Part of a small language model's weights: width 384, tied embeddings.
MLP neurons of a small language model. Each row is named by its layer, matrix (up: input weights; down: output weights) and neuron, and shows model dimensions 32-223. Each number is 128 + 32 x the weight over its row's rms, rounded and kept within 0 to 255. Numbers have three digits each.
After each neuron's rows, "fires on" lists the tokens most often at its 100 highest values on Wikipedia text that the model never trained on. A number after a token or word is its count.

L3.up424:125199072101130116143145133148172143085163093102090103063123074181097100096157087165184074110106114134172150148141103138124153121144152099114086172090091146101097096179105108146162124146174105099161119126154139072075140194097144081157120177135101125140121073146123071156130124105098113161113126110149151161104150142043114097129132174096049124113094208114114114073138065113137134165125168133098145118139140136121103133132163091076148185095172116130086102197133128134165093165140134116125113089113067167091108118142142107120135130081131136208211080076115191147158081102120118107
L3.down424:084111146140143145146125143160113184172152171169120148070160138143163141128164160118152124125121173148116103088110117146127079151134165199120100188066124109098150124145154149189172090111170155138112174136173090056162131107167145125086139084094128090112076145121121094179112105108128080188133123132065162131156120099075087093118117164184092179168123097149158113131161068140177150100195132086173119174134148094117161167153123135151138088120108131118131085099124091154138087112134103162140197119117157077073163124135113105153132151146105166128110122137124169149196142131145155126
fires on: "," 60, " " 8, " (" 6

L5.up62:076240126172108123090088109143135085122089130106167076091161088130158111168134124131096145153160110112123127154140133109111095114097089181128122142125081131137118124125135109144185178166152142119196171135181126098133104164123117099136133142148105112128058134095122106101167103119090106109085178094149172130116135130095114195119174104149154098115084114174125167177097100102091174139113107207123106112199119164127100131129107191175090162146134089133102137131194114104067131144189120152165089000048104091143163146169164112123164167157119188135075144128166145128127150131111150145
L5.down62:132125110137125126114152110129086205148116151144167123077128077093148094175120142115082143119164202139116177146148116122111176089124182089122212124124146113148104119118128085132154125135111098124139139073131061079154112105133127215197102131094169086159112112125183130158123164124161110124220140105142157128134125158115092147128139116130154111122154083135068119091094134148070087140059107208120158111123114118160114159111088106091064134148106138095123110148195132102110127076128126143083147166147144128080099121106129069156061118136141152195138165182115083095168137145114125205
fires on: " an" 21, " the" 14, " a" 11, " on" 9, ":" 8, " one" 4

L3.up1460:161140136109172166127079155104151103104183086143122128153172125055114132116135148156093158117171168177126163140150148125131118124123174152136107149141151165122187131104121191061081155129153099133141093125146122098085126112125107135114116191122113104127114109087043138139190133091110116127163086101126122100067172154140087084114173171102066096077164143205110195162088098110117119156097136139118155177126114126105144111130182087143214133085120201121189167136084142086093159091113140134133083196136103073157076133088107151138133127133121114105173096131142100119101131163060165157
L3.down1460:157053135129116184096119113133135089093132106140141143127088160103160120120120069111090097170136107116153112129160148114094129129056162147122124063165192158119117167141091134121160157145160147104191103146123130151113125112153130152126121087142122177129133117126135167160073100133137114091107113140189150165101183158121164089140160134202085155133141090099132114107196140106162143141155107159073137099165084179120145124158123151124130124134150116115082167186144157124108099099122109119105127122161096096142082179189039109117174129170067173113175129102110129129047104102156173182
fires on: ")" 22, "," 17, " (" 15, " =\n\n" 7, " is" 6

L5.up995:015094195198131084109101147146166154122086179142121132138072161178103151118099123104128135101159169153166133111140117095135138106095104183092137064083111158015078087115125156143121107139159114142151092135165168116102129186123109123126173207179158152156166114107114120130156181152135125079137138080119108135115131139078083148176133126146098132076121105116120137073141082062119182168135126155076104131097169143149086122127164119165161109148102151146110085153116131100157108096085116130139108149155141120119093144140139165098168126043150118108154115083123114147123165072143198121
L5.down995:103090132120105131170165173108100122114135161217151094131117055143171074152144152133176118116146090108098129107161103158094185120085121086148156135139153125110128182087090186137078102112114176131092114132097112159110120108181126115083125081171080098139130139189082082169102080146151131160127146184167130127208075104126155126105143155214108153092101150084133077184052168191111152097120100110092163115082135098080141141151135170141132150137150134134138124158163142161148147059139091171084156062143056082124157117119124125166108093127084097169116148119098133120144149129108076114
fires on: " as" 25, " (" 11, " " 9, " time" 8, " form" 8, " =\n\n" 7

L5.up1186:094164116130088159112198087148146107102113128146052194147061136102107155131130110150198157153072114032119128112079133119144173186154166147128119137154094100094132137114079199114109135104137154120169174136119157173124162142140127089151121118170116161156119117066130129131133168082137106131182133148134153184133123127146099104117153154138112111103123098065150099113110147228179124106155150137078125129081161167097146145137102150103099128129104168134116179146185087086125130152159116132116131124115078091106149211181138165113091149071146155120079122113110163179130138147175145193
L5.down1186:089116177132108115160194139118194114168130066163132093074146112132091147080062123117113129163115070081133159155143115096165104142092139140080119121112158093113068119116207119130069177138137080188129170103169090110136156158135162025086093071082131076144167119104082106153106134066141108143132085143167101208168086131187178165119129102145131143113101077069116114070135154145130178136129159142146121128076190083109093079137159067126109122160141117109141125152181122094198087139153155109125108099130117147119079215140136116120103131127182096108095114119105143143124155121164121122
fires on: " (" 93, "\n" 6

L3.up685:117157130091135150138130190113116103171126141143094104166184157096093153141149128185115111147096124049103117148106159139133161107126063135102160138133155130135141112141098095168154166087151116121116176169106183086119151159079137124154146083092096151108105100162081096129107110141103181079088115137081107145164160105153155061109090109149136134105188075142099226144182085097158135149155122123154118126163125146178196122126102167185142126126075114083159118098097053137121101105080125121169183146111102135162128099137104065108124148081132119152166150073108151152101073063127150150
L3.down685:092173089063105173118169116135131157117143089085064089176108179116091154120132104188188165116133171118134164102097147061124121188077173099203151074135194170096090169136131125129127147125118153144156089072130130155100119163133084146155110120138153145110157119140111145080158102094118152087122115184119111127152081117145120116095097109124077097175137081128160141184127164089152112139131193135134083110149143116127141121091099081161087157144168113173134082058136119146177179168125138119120089141199075150107151177082100111116112139091124134112133098087138143163131156134129180131
fires on: "," 23, " to" 14, " and" 9, " have" 8, " she" 6, " but" 6

L5.up1224:169100121101130143101070117167186094110063126123127158111147103033156188121106156089125110132118122110152168116159162145096152108117148068136105123080131156079144128142074081120151186178108070137192160114133165103130102114142161078136172169137139146134180135140073075067089110102172124167089137142088153113165123088162139159149113092128119091108169080058151162108138131113122169119136166105166168095110148225190205124147172139204162080198135146127108113117100127096110132126107122132079153125156182111113125096155129140075138078110147111101160083067125157165070096118150117131
L5.down1224:158089105100142131131100135108176146116077131181142130115123124117075091183075121096164117131170080120142101160126100149091156129177121166099153095055112116138174131140098182112175132143080165081105100124080110140135166152227120136077135057130141146111064172176171146174136131102151155044134103179167070148118098080123132116110148126114121187194193140150150038162135139115133137118127132104178145102148150140134151144132138154093112139148132139205102069088149136145159079054148117076141160089165103120084134140129118095162091175143122100137113144185144133105189129145174148125
fires on: "," 45, " is" 26, " was" 6, " are" 5, ")," 4, " were" 4

L5.up526:137163161090131115138131081137066128116201176102107118137186063128139160074078123168117093163198133132138137134161131151138136145178133088065132141174102146122164118139090119119057167109131173063173099130169169100090042127140137122172169191185130098147076109115077098174153160114110080088137116089105114175130196185126158166129144145165138147163130123058076155168107149111130099144094099128145122105135157107101144109115129114210144135132126161109122131117147117138075073162141184145150210105166128124164093117095124159183147131123153109079115091162128113151148103204138091126
L5.down526:154133092120070167177184112066136120093159092105113137131171161144114115100146138137123088168084100133126109114115123185086163141157182123185136126069065101140095102119130148164135155117121166141094120152135108176131104073057119159097133071134088186109149124122199083141131182110147091174110054127111072119133176130125107172158162168125139127091134099157125157101103138109147143077155148110141172113130196148096128061117206163145132085113114200094132141207196113076166140146141099147120092086080125098162148109140097055146120159072074168100137092155160156135154153117169156168
fires on: " m" 60, " M" 23, " |\n" 6

L5.up66:144121154145135137118127123106124108136079120136113149141101117107140207086145071110113154079196112127117128093125135074127142067122086126118120104145152157114159082113064142142108181135156159128128151136077114136140121145158089179151154104153130151140119017164105148073158127130101079102120128140177170148129090156115126142108161169198140093109143107104145164103143090129140090116172148127133098111132103212128130090109141168137115081173115202112118081088140157103147107142179170113086107158152097206099163076145118182101110138055158133158185159112144142178093128127080160166
L5.down66:123109146118075126128154139144099161154130108135147137088163059120080128124145138087147113173079173096102106110118099088187152145127103070047111111132152100146089154121101096152111178161096093112125129099118136169120188123168147104106164144137107107110138137136066130158151164104172120098130092119118029123094116150084139132199078048103082227171105169127165109141165175159151107152114144104094169151119229146099156129161177180105101097122210142132088099179074142113116042101126124150143170127094142140159165159109087123143178133168134132115158138141124108154115085114127085134
fires on: " (" 55, "," 20

L5.up1433:175119139124148133088129048095109125070088079120115125179173094109138101117066165159172119075122165112090148194077154149126121048152139146111115142127119130111096135118134200135099227117120109126057170140077166103114157122165137179144170106175129146147089132061110168115108114142109149122130151075105110128126097191119110100156141111142145158163174168076129188065142135153097058098143158130057091141115186157194093091129124124147139063149129143156177139112157105105171063133147138094116170174153109107158098154147114129138147146152161119103126107084109144196116097153142114103
L5.down1433:151102155118117089134103125103136109089149129160079142138141160095115126114176158142053102115170122141035127095102095144147112130105175123121153107132140094079118126121097171121076129094079108076127119106137113114099141202122152131039067086154118115106111088142120131206136165090083125135197123065092159121120101075163169116128167099124050132091126178186168153077113121142133157163154094157144109122140138137113122121119135079078043127131128139127086071214110114096120116064134066160089141159124084107175204183090101150180114135127171145085121116138176124183135121070159129101
fires on: " (" 46, " comp" 10, "ip" 9, " Con" 5, " Comp" 4

L5.up16:185106092139139122128085056143106124112162138112140104071109100146107143111097138160171129145156112100115127124098167131110127161148140076145065128167126110109104151133109197158158150086147125167153085129115127115101075164125183095110131105157148111123093108089182073121148060092111151166123153148163138102104135126087107098105132105109123134144140108103114108118132224117147115108118146076098209079136117165135164146092129122107090120125164126132147119151133161069137109107104120119104201126166097146092102138095131128190123103147168206097169115104075155151152184126143190146
L5.down16:132142147117108147135147130101127115161113117107108148152123104081063148113136121151106128157093157129092096101161145117179152096147134129136128098073071100108104145171129142152109137115184127136173093119078060164106081124116133121107188099142060101105095143120128065117142090123172124110137125102122157144145103163167083109169141091142113142140155137198172140140187080153180105137118107110141144158140106145091130092117091144181170097150096121095123105161183106111101092112091116116155141100094086098148143104157129085161100158105163128132157132118156112120166082107149162042
fires on: " v" 31, " m" 17, " bo" 6, " (" 6, " " 4

L5.up1036:115093126166082201180103135131069137110170169124104125160103096171103090165145126114118088138157124132129131148140154199066124178127108128112087128179110100157139092086117103121074172060116168120071184145158122121127127126124114164091114126106128118177188078130104136175109093183157146110157144121138140175070081150088167193141082113189116169157143161106132152113139150144140170109088100061102178178149139142096128125108153138122151125102106174072090115112117178144080087116103136156190175109161117131109176127107096067122143065153089062119086129160159123119118097144155113128
L5.down1036:077194165166133124113120122155094145107111121139099110106174086130104107155132146134148121134127178136100139170180131115104135112160162105097120043109138088113103079132163147109160194166162128112160157168103077197130195098221153182097151097156128111094088129090090117073181153122157112142149146148117175114150152139116143185110151164173143119079060124114152148127094154127171081080122147207113199101141118139117107116096134127140102107158128128106094131135130118156128225145092143165111105114129109142100078084090082107131191131073123154104067171140158130122176086155123189162
fires on: " v" 13, "k" 10, " M" 10, "K" 7, " Kn" 6, "ru" 5

L5.up1444:107083118154198107123166122111158172175109154149121119164115068139160120114179140141184065094183160146070147150183175178187134113194148122160087155116141132170160137149091160092128097123115137143194051128132119150138132080092128126148132139104144159099166131155178179162120189093144110074089148088189111077119133136115128100107140158071110107161148180142111085166075131189092125150128135099054097134166146160152153144135150125129069144172119197112103130119078165101202108186107134118125146181169158182122087149106101166094152118118089097108077115067139077122130129112119100148
L5.down1444:091183140122095116109102125143135191206129118171134144153135162035098150081075165153125125149186125116078081126204124141096107140123110141117097137168188121151162077148148105123112133154156125177161168068141104128112118039130203168101135098098121130087106159115162153154102137107186127135146117093183134116096148113112113096091134123156161094117106147124118125116180084086175160131141097101158116146118105162164161168172129104130164117154156148107095151191104163170125145099106118099089116164117129111126105132148104102115155130107131105088098082216163133130110158077133147125
fires on: " Al" 75, "Al" 9, " am" 5

L3.up1413:133121182125121127162058143121151118124094100175058130168140164181119132144109131112153141136142156168122161128090112089106079097108162148155175133086100173128159140142131105068101217145110101158163130150063098113115122063107155175175111109108116175142120106095123120128106168075117106119138128114181112133109128116075126147149112110126106141089167079146127162138148126137107173209138073139154123153129093115117145103136151103176148111087137114126153124164181120114138135104145121139040153226129139110159082162149076141109163134114081113135123158151156145094133088087156110123
L3.down1413:159083080167189147122123097169135060145146152111178094214123194083149102163123169134118117148156121093161159100096098114140188115130060098146090124155138081193142095164093108126137180120180172130114133088063112172173132154131104099150159171142127136118067084121113156172108149161148093178131083136148064104109112121102190125109140105079204142131169062093133154176114163134191098147117139102087146112147160195082098106112136160157119143127154130144081123152125074140132163117148135142140143112128128135142128154169112168150166112167078062122151144096167153199084121114096094187
fires on: "," 31, " (" 10, " who" 7, ")," 6, " which" 5, " was" 5

L5.up1097:107121090139156133158182041142088128121130169103116119122075152164168115157131150141148146168099149095141131086119144104137063124083115145099145144137151079167096127084109221087062172116105121081170087118150175139152167094131094112093162104117120122143114106102036127140099134153128137082110119131174098142148171134101073027106092127125123164148130062141106127106173176128113165155109148105151174124136092187139156142113129086118124166082142104110109141130113119162095082098129120143154198123184138086176121130171183137174141163084168118167153150151101148105141127115080098138
L5.down1097:119144095104141127160107092103112076092083133147163112088094129157114134144134102121124134160077107123139139133179116086132095145121122136054112122139156068146124181061127169126155162149099118136105119093146130106134177118151147139099109146160102134112171136125053076108086159157104184102083209107126093136156194117102153118111116135159146120119160111191077159131140192079143161147128113121122133180123132118133124156114152145164142165087135119119111166164102114112186110103126114192126140172152167130139139118085161130153113176078138127139153117108039166101116152150095103092
fires on: " F" 39, " r" 31, " f" 25, " R" 4

L3.up271:131189139122114086114097138129112081084110078133141100161117137148158101187098166115130165159103136121048125115092187113078114117148162170088102110106077177153119219089094101100151152109186102159108143150112155070122057158088094135176084083165116126115021150136107048126117023083111093181104110070141156186149097126166092138150130079048165105131077110063167130142166147035204182164183102130177162173150122123116137092159134175111159145110115158134088112134142102112116117104164178112163127068125114137153109111165131178092142160169108127155141133141134112107146133151111173153
L3.down271:092170127135113107106088154087125162178137095065149130090179206112090096133117133090109135115132112120156112123101101094154132137127169176119101154125117157180171071166124137073161129137148120167161110142158130139097103131169115091100058141120130110195146104220113158106135114119152096201145155107143190134138129152147147177090088160159190124084145061128087133076166031118121118158128078175128137103174141145127093112109116144165070168115119163087066082171237074144076088131163073171102133115120133182087079113114159112177142119171155136124170111101175130103142164051098076142
fires on: " the" 22, " he" 21, " a" 14, " to" 11, " an" 6

L3.up375:173065140154137140110153122128160069092186136109121104124097135109157176168131181130214128136114178122147132113168143106097190155158178149116100134112097119088196073180132134124132096147137191097117106160071096116082080135108087127114099184127192110113135112163137085108153115182137165188169229152142175108103114198170127128138161098108129155087145161083078140071196165122184064104139122133185090090177160123164125129165095119132196116087113137141104129111154115132121093084153143158134124194168116118101165162140109188072050085130147171140134109128186148145079156174143120116
L3.down375:161110146094097132149106125096161157158127166109199106092139067089101185110109103091080113129115142125157101119200110172112110125135129120118091145176150198129175140080158165174147131126157108111076144101181116130161141152148118167109100109103100104084088194094119111123103135100164102085081140127101064157111131150144108159133133138145146162164213166112082073193103079139152151158178110070136172111108104094134093168120136182126100174134162115179084132209135075136161146132135118145185056118130113043079133168112147123145122089060120109158088161112120090167178093129085166140
fires on: "ar" 23, " of" 22, "l" 5, " by" 4

L3.up837:106117156138117170120092079131159153142168157125186202128127059140137131144090173184090123074153166153086196131148150120068125161167083167039187143155181156115166126150130118123122189115124139074108120139108100158153130103099080091107135166168091130122179154171146105127166066144089104146126141154158150129127110142111125144137126097140098135140161089109159129131066156076128106124106151119139151121097143131102149139088108142134131115138116120111102145100183115175099155101145073165115054126114099100051134151106146067117071118149098138155164177127152125153054138144090103098
L3.down837:181083116105134134127142150154184102127033124106116149103197102116128126049179125126140109146133180106119081115125121133143086152147124139097197181191163114109159158127153147123108099094103144130150083097117118090140123112148136103158081071216111079142163161119114114090120126143160121127122083142160065129186129138130154135126174119161122088118171071118092132111074071118124161142095155107154175117116121144066095152142089092120144130106116101087090186123198123107128127115161138130171126104061088150082154073145130149136074095140144130205183113121132109141172153085085137107
fires on: " of" 16, "at" 16, "ing" 10, "ar" 8, "," 7

L5.up992:160174055139118177130084144123069097110135177117101122123100160171116145078147177154153145118117129136117155136134152138130141152124173136136114112160146128086156162106124104158114146133126151146193102097096150149109121158198091079144094117045090141179126092146094100142148133170077104152129102142146105182130139119155158049087128100147081218184188088129070165090110146148143048121121174117076076145127131133163153128123136108114182117152159148111137135136110097057092171107167171146180112106103168140168166135120117116196129128126152087167133083127123110149184136102133143124
L5.down992:142082131105152151173149088142157131159152068138133115113105146111107138082153163097107127086090077152144223110177093095135082134160110208108101117092160130123104078112130140075116166146123100168140148098106117117117164150090171100139100106072164080130127101126141162126113117130106135127151145163119115101117187111170127148152095097149077139133149046165145185138125117132155088115110119124115168142135145146115120092147101091148131103114121114087134121245160131138130129194092106097078132137161148134153086171129149100154126144144141129126148096138137150109096138143105124138
fires on: " f" 57, " F" 33, "F" 5, "f" 4

L3.up24:134148087101105096126052137133089084108110147129103142134146142113157137131134124124160105088151148109131156061149167153152181145174158120138136091092047107134051142131146058170140103115117107183116097106122092131107102138166109143161117201141077208072128141129145110099124137135121178163169075157070100134132082088150118154131089123115170155132197119070118154159109120167172055144157131121135078099164183129145109181131131141127100158117119151156176175045145073070121142121128092164098159131143139196118073126122162128089141134097073160174122092152142139108197114153174115097
L3.down24:112063154108109136105139054144160142152089095107108136105143143205127103103111055149083151098146141097129175088076121165126154123116178071116138077166170110107090092113181119106129164133120107095121062183166133109149176184161125134134132106128100135131088115174103131083134118108144147097153081148182130183116151094172150231092138093116138126159143141149116113098155204136132120125131107133123119130115168160125116144130186118193116106149079092061105136081113096147127137139113136141086145090153105078141122130151208181151090099090119189162161133083118120143122116129104151097
fires on: " in" 30, " on" 16, ":" 14, "most" 5, "ed" 5, " available" 4

L5.up702:118129144165151171143152084173192113131114190141140125085118126100148144123101068103144091163106156158130129088128156132110115102140119110081106186171224092126165160150073123128132093110163164162119140175150114098156163167156114100136121143145138136137138107108185085063149143150082181120162225099183175135175199148063129102105118121136095176105122093120145105117116099106160175109128133081144136125127117127120137078101105159096130144136129134147094116181159093167162169128149086221172155136096131135134087120134103191155129055115130166068168140078116134142028085091158098148
L5.down702:186094113127061119140125162107134070113120157145097154052128109136127102108161081087206095107152142142156123159145106109139110148136083102133131187071112130142089127126142168089140120131142131086138084113181121109119142206140161108146150134091163082075109137099106118089113143159118169055112201091176152148164129148135108129172059169144119138121131108107175120149126161064102180096173116112107128122101113156137160147068148147112123069119161159117132126161138075123098110148070124077165179151118145138084158159138202114144148155094130087108142172132105158083183107168102077117
fires on: "R" 22, " R" 14, " r" 10, " Ch" 8, "-R" 6, "mer" 5

L3.up1179:148136112149179132114102126125156084113124120113135071109071138137144143103078155118117098074122120134115157168150161106099064135107093105136181131191108149192157105059087154128116120171104182069157203080122150102110149106142147172112113126104094105112093107200144093134145077138099142193084134122146092143103138134104145145127106146168070172135140122099091111143089192133086109144124111094110181122114090079088139143126129121169084160073162153157188123091133093119164177174089144105134123103075142052123154089119128059103103150101176105133134155169144097136095165154112145145
L3.down1179:141211111100096181163194164090103146138115111115099110130175109139144115113122128144162110116150167152187111118083081115128182125117120165172089151134113147125126189151100102121138124083161146154123090122110095125145082086104120030111190110183152156165175117127159128116115168126121114078176120141145205091163115147128076058091070105142187080100135125210101176158113061083120158043121121130108127149169108132108115066161087154135131128161125108104120106102138123134097105093182093120195101124116113130107106158148104184086153083132094131072120121137096122100154146116063063082
fires on: " of" 26, "ed" 8, " on" 8, "ing" 6, " new" 5, " to" 4

L5.up39:116151068101126176093165101112133090131160138177177114161105178182100147128152111151188107055101108153146103149123091129069124146166122174145073190130126109100045130100099130066105074153117124081127100146141135057109157159147119145153204121160120147183105095154109123146181135149113179145158157145113141161158137126144116174167108202057122104084139132091155152080111139163091150135159130116139181163144124108153155081135114095063172094108148111204111076138128211144157132139173175108080092145134167099176146131074107119124090134087116162115093084150124076099141103118083118099
L5.down39:189107156108144133129137115099101164093173103133148108130176125128119075195111166159131151140134108118111090094101139134166144194102205147054110066154140149118172113065200125108108096171135129155098125118076099141193120147100167090110139143073118062165125150150179138145110137156144183057185130136110090129130113114147101115130140167161129145109144190199134107152112168168148157095189164082146071127071107153136124115135104101128137117169131160187095094161096154151116196095138176108155132119180117156129081131112142091116091128101165128134042147152167187081112126171153116131
fires on: " and" 53, " am" 13, " &" 11, " R" 6

L3.up378:127160204164119181134105088109108121148103141139141160126161151113172076087162100148070147190121112219195159105131187132153137062154134161132134096122079128149093161161101124170048061164111117123114155150219183139114148103108089139170127092144136146120055173112133105125055136142094127097113092115094151078183025099124122147107114129075133166142139149127146152163166128096124120161158106150161196162142127158099116189105150163150139138150170110150135102105139158154047083148168140157113134088149162126111129152102153111088115101189076106191145104106139130130130094154110134145
L3.down378:101114115119159110138114151107111084149110153099147134117090181116191078123085170076044143068159173183144165195152036125152063125112118097129175149131129178157124146092147076145138136131155137172147116100121140144127107090118093144139086136162095047134147142093131140086183129132147119140200150129084148159098125096074150105103148104111143214093087130175158152143134150149099124122151154172100090123140089096095127130109154166135113137092069206138047130195175107097067122069111116130129140067130194129133129134128119135192129073109092119167077146136113094137108159138103095111
fires on: " an" 13, " the" 12, "'s" 11, " a" 8, " first" 7, " second" 5

L5.up1208:132130082086139129099112106107124101141126135163103151134115097171065152109105114050092082108099132118148036121096107113114092140162080136095094094130124104114128137069093088033110136111089113145167134098143130095138118158138184158113069142129145160155123135094099093100127117164174181112131116091128137100143133099164155128146064168138084173144137174075131163123129064113130157105150137142064194103130125174087179127133118181151167104115124146141138129075086110130153141071160145146118107185194146076098151155104114156126108123120150145103114112096154147051064026086104142126
L5.down1208:108114186179070168121170151138126099142065099091144113073106194097118080174151131214177213129160121105131187128104146104101158123158168107156161098102092168108082071145128149141169134135168145123099112120095103132116140173147081108176159112152097102148134089135143138120152150079131100176079132103105134125136144192115118085127123069102149103127113088131119078108163182093074130141095087115150074142126096082097081117155107037086139137110131141125114089085167160174137099197138054072108113136122087125157086118122108148107131110126097156104140157131116132158131128161097117106
fires on: " his" 18, " and" 17, " to" 15, "," 12, " in" 10, " with" 6

L3.up31:126105114150073108098182159168121140088180180100129121133054036185154185115099113120110128170172130169138079113162149121168245069088114151128152128153161150116112120144065095113131173130108136111171095178150102139149123147198147131076089144081139061163137138162084088126103196191070142148118168074070141085114103129138096142091142125165076161096125127133149153175133146120157144126165124092146149109169185107082138114096144119113153147114122151141141086134113152166145120149109124074103181113125122101122136132116171082152121162125136158107131170109136123154122120159140122112
L3.down31:106124095080118118120123159126167094089120133132142140128106134192122116067181086127152109191090146139069139132105151123119119127084112139105145077094163170109154169146086120134138173167108179142079095121111148150122150174135142141113078174118101071116138120124080110106138181154062098156122171061049136103091098173079114150052137138168202156064116131143078150129137173185156144073141125165120131186118184075104169145115119078079127099127160111098110126183146109153105141097173052163104116109104134115176113175087140152136084123090149133121118163182142126177154082118129099169
fires on: " Ch" 55, "ir" 27, " ch" 8

L3.up593:142121130080161121140078112131100141195158145097124148149154089150169127172179209112108159143092160187149144159177130093122126096116107174102195161117086131121150149126116108105118152184157054134149148097140127113150086091113136158158175147156176111079109149121106121113118052142146136092114120117106098164138120099087089155091113102128175166127128106159101104183107142127112131190139082164197143122160108148190114147073116140141133147117140129094134048131171133131088122133131111207079129192152179148119148084144078104097104137158087113143146163199106154133106028134058193187
L3.down593:168126160120151091112158133113157129170125145105226154143115116088153115110169180133094214183188109131095143140155139162110089148125150147105130078082079121098143116136126164138139164170075132146072147140196140122111121162103173145124125090067161116091108122095101137158167124116084137146093146155097176126055131173136151091083130095121114125112124114121109073136150110167135135140151105091099066099109193117150157136135117100115135125128129112137143126112092162118092100154155215116067073165142167094157209116077098131128094129117189140166122120138145074113104086129124169117
fires on: "," 58, " |" 5, "ing" 4, "lection" 4

L5.up243:145161124139082130150163112153141178098105143105054141162131154157140135139139153191144161122168136163047099075085110095144105097119176118113153061104110101101119115143129119127077154123106140106163113164135160165098116110165104137147105158125139148124094106129093103160115104156161124155152144139107157122172182091133080052163127144165127125071136142150136221181126111142117149118132102112110159113119131104116129203133118116204087130130184107136096108140138101131094104141105196116174150142124139123064112101186111114125110129146105138084104190087037125078079074188133110057
L5.down243:134108119093096080179121123112111152086156178104175123122093134089126078128137178140156107088166118097106083154117137158103152119123069151147130137093162131124136118148163094102069180114062158224168129151173135109097133116148146097149104189154158156119127126176145075130125161085108134126183180125146130138221144145146105107170091124159149132091139130139178129116095179118156137088117193063099153142126170103117184126141195072128129091185153104092092119218193128072154115144118148150125140082146084126132098048147097099188132104142075092142087123152103171118160127164113094111
fires on: " M" 53, " m" 26, "M" 19

L5.up1432:161161106121099100091123125179107127141125163149087148116169147102135117155089116129132132172116139113143096058096147120182183148146148070141123175084148123177187084163110109112096084067187112132131155124139135126161110145135135105124117178095105180097132151126097143162078122119124132099131105105085125110128061091090131147092078131127165129086125142123169149131103119068144159162126147217148133061139158112183199160159117079109151119138182101100111117050153124095146112106142103138149110139100180168134149143119115092089082115177128115110094138171137087166147111133112049190
L5.down1432:112080064083159141157177131110137160172183116139106154166144115177133151055143102085128150083133144093131155146129169160153129143102123137128112124088169093127142109106127074118114163123189096118115116155147107148099098105177189111062150166087116134093103129164118101085159153152196133137096190140114098111200149079126119152087129167181108131147095095093127187131145125180149140173100114097155101174187120121088151147105169112148136106104082149181126147011070082155135129104127115144065126127158146132139116139094099094151140132105136115143147187100124100137167088119098162100
fires on: "." 27, " published" 7, ":" 7, " of" 7, "ed" 6, " used" 5

L5.up1082:118147131164172135110109101127110141134089156142141187137132167155149184112107124139076135133069105217180158142072096113096130124105064118175113105168172129134126147116086106085153122136102062128115113084144165119073187171121133075164205097151120119080060159130115070144148109093114146150136130131088176085101163120168153164159182147073157148134172142119106116112127097105141146172123148154095164152170196124106097110176107083118180069119088185082141112117158128075205133093178150147176136206134068115147160091148138109137063158147114135156148084124139058130096146110116085136
L5.down1082:093092132149097146127144132083121097144112050129162155114190176135123147125117164187151135134140153174085085149113103155125142136221147163143175095137163075136180081154187136135157127110135165121093107115143128102143089182132163132086105115103125149148159172112141136146064069122176174142156148114129130134158117095171087177125160116167124135129143110094101119110138166164146125080187178184107160160134105161099098155140169078151142110189127093112131107045034102200108163174203111120107130160135142130096164102132172125109157195101122125125162161135124107156179088116122108135
fires on: "ing" 13, " &" 10, " art" 10, " Art" 9, " and" 6, " Racing" 6

L5.up518:171180100135156132059127156101077122120173197102065121166120101148159126078133096206190104115140153102139163167139113119152176149091105147102079165120149150144142166124106147154148131156127162236123114068130149122065157179149091130042110089115098125126113079125140166057116142151112135184113088061168155133117110128063109110121140129122118109111175122114143156115159130164160134145085100134150146130149197142136152111151134110109148211141123154156093126141137172123159142140107113120100168126170100050194136172140101174122108152166122085169125122135188106095193089136099041117
L5.down518:151196129119127070127152149140152149169157080141116099070108103150150112109114086093114103142082116094101112096165184126131198107103135160123156145085133154066146154088045175125133093107131065121070076183136111151142159086156124119134122133112134149124131134139154082057106111157115235149119163134182156072069055163110107082184156152117174083153085104165083162133125179103119186175151172140144138176100153107139142118148166119168150111150167156139150128147136153126122128081100168199204116122130135123098181152152136131103121067138113094120135162119122119106123123125151075166
fires on: " Ch" 42, "C" 22, " ch" 17, "Ch" 4

L5.up938:110084116129156037154079123126076061127159144166137165149130180106127147073130152103151101138142134136067173129105082125159143159154123123114060106175090136120133138124142140154127103056117155124113144109160146098110095173160167083143160158165131147141120153147115160188173126142122128114139100153137103123138178116174098152130102171112139108106081119151121150129107148160140179140144105181134184160150148140093138109173117169093136190089105167159100129148136176149137121067104113144110158141159176061176121197096163098111112139129144187084104200071121099148128120143116169099
L5.down938:108120175150171141139171061162205096140091188092067113131143145154113139112146156142165120086088133093107173161154171128158111084096144094099142103157114121117125180117096070081185114157103131121133114125138126206120168127155154087078095130126157142136138150097109129127149128075172193091147142099097126170177141105172206124105180077141104163084154156163127145125169156215110146124132176124116135143123109152107125096131134140134150132121098113119141175120095122100121084144193123092102068163162083078140107132152144100090083105111134152179162155087163150155058125139061093073
fires on: " the" 36, " However" 6, " a" 5, "ed" 5, " " 4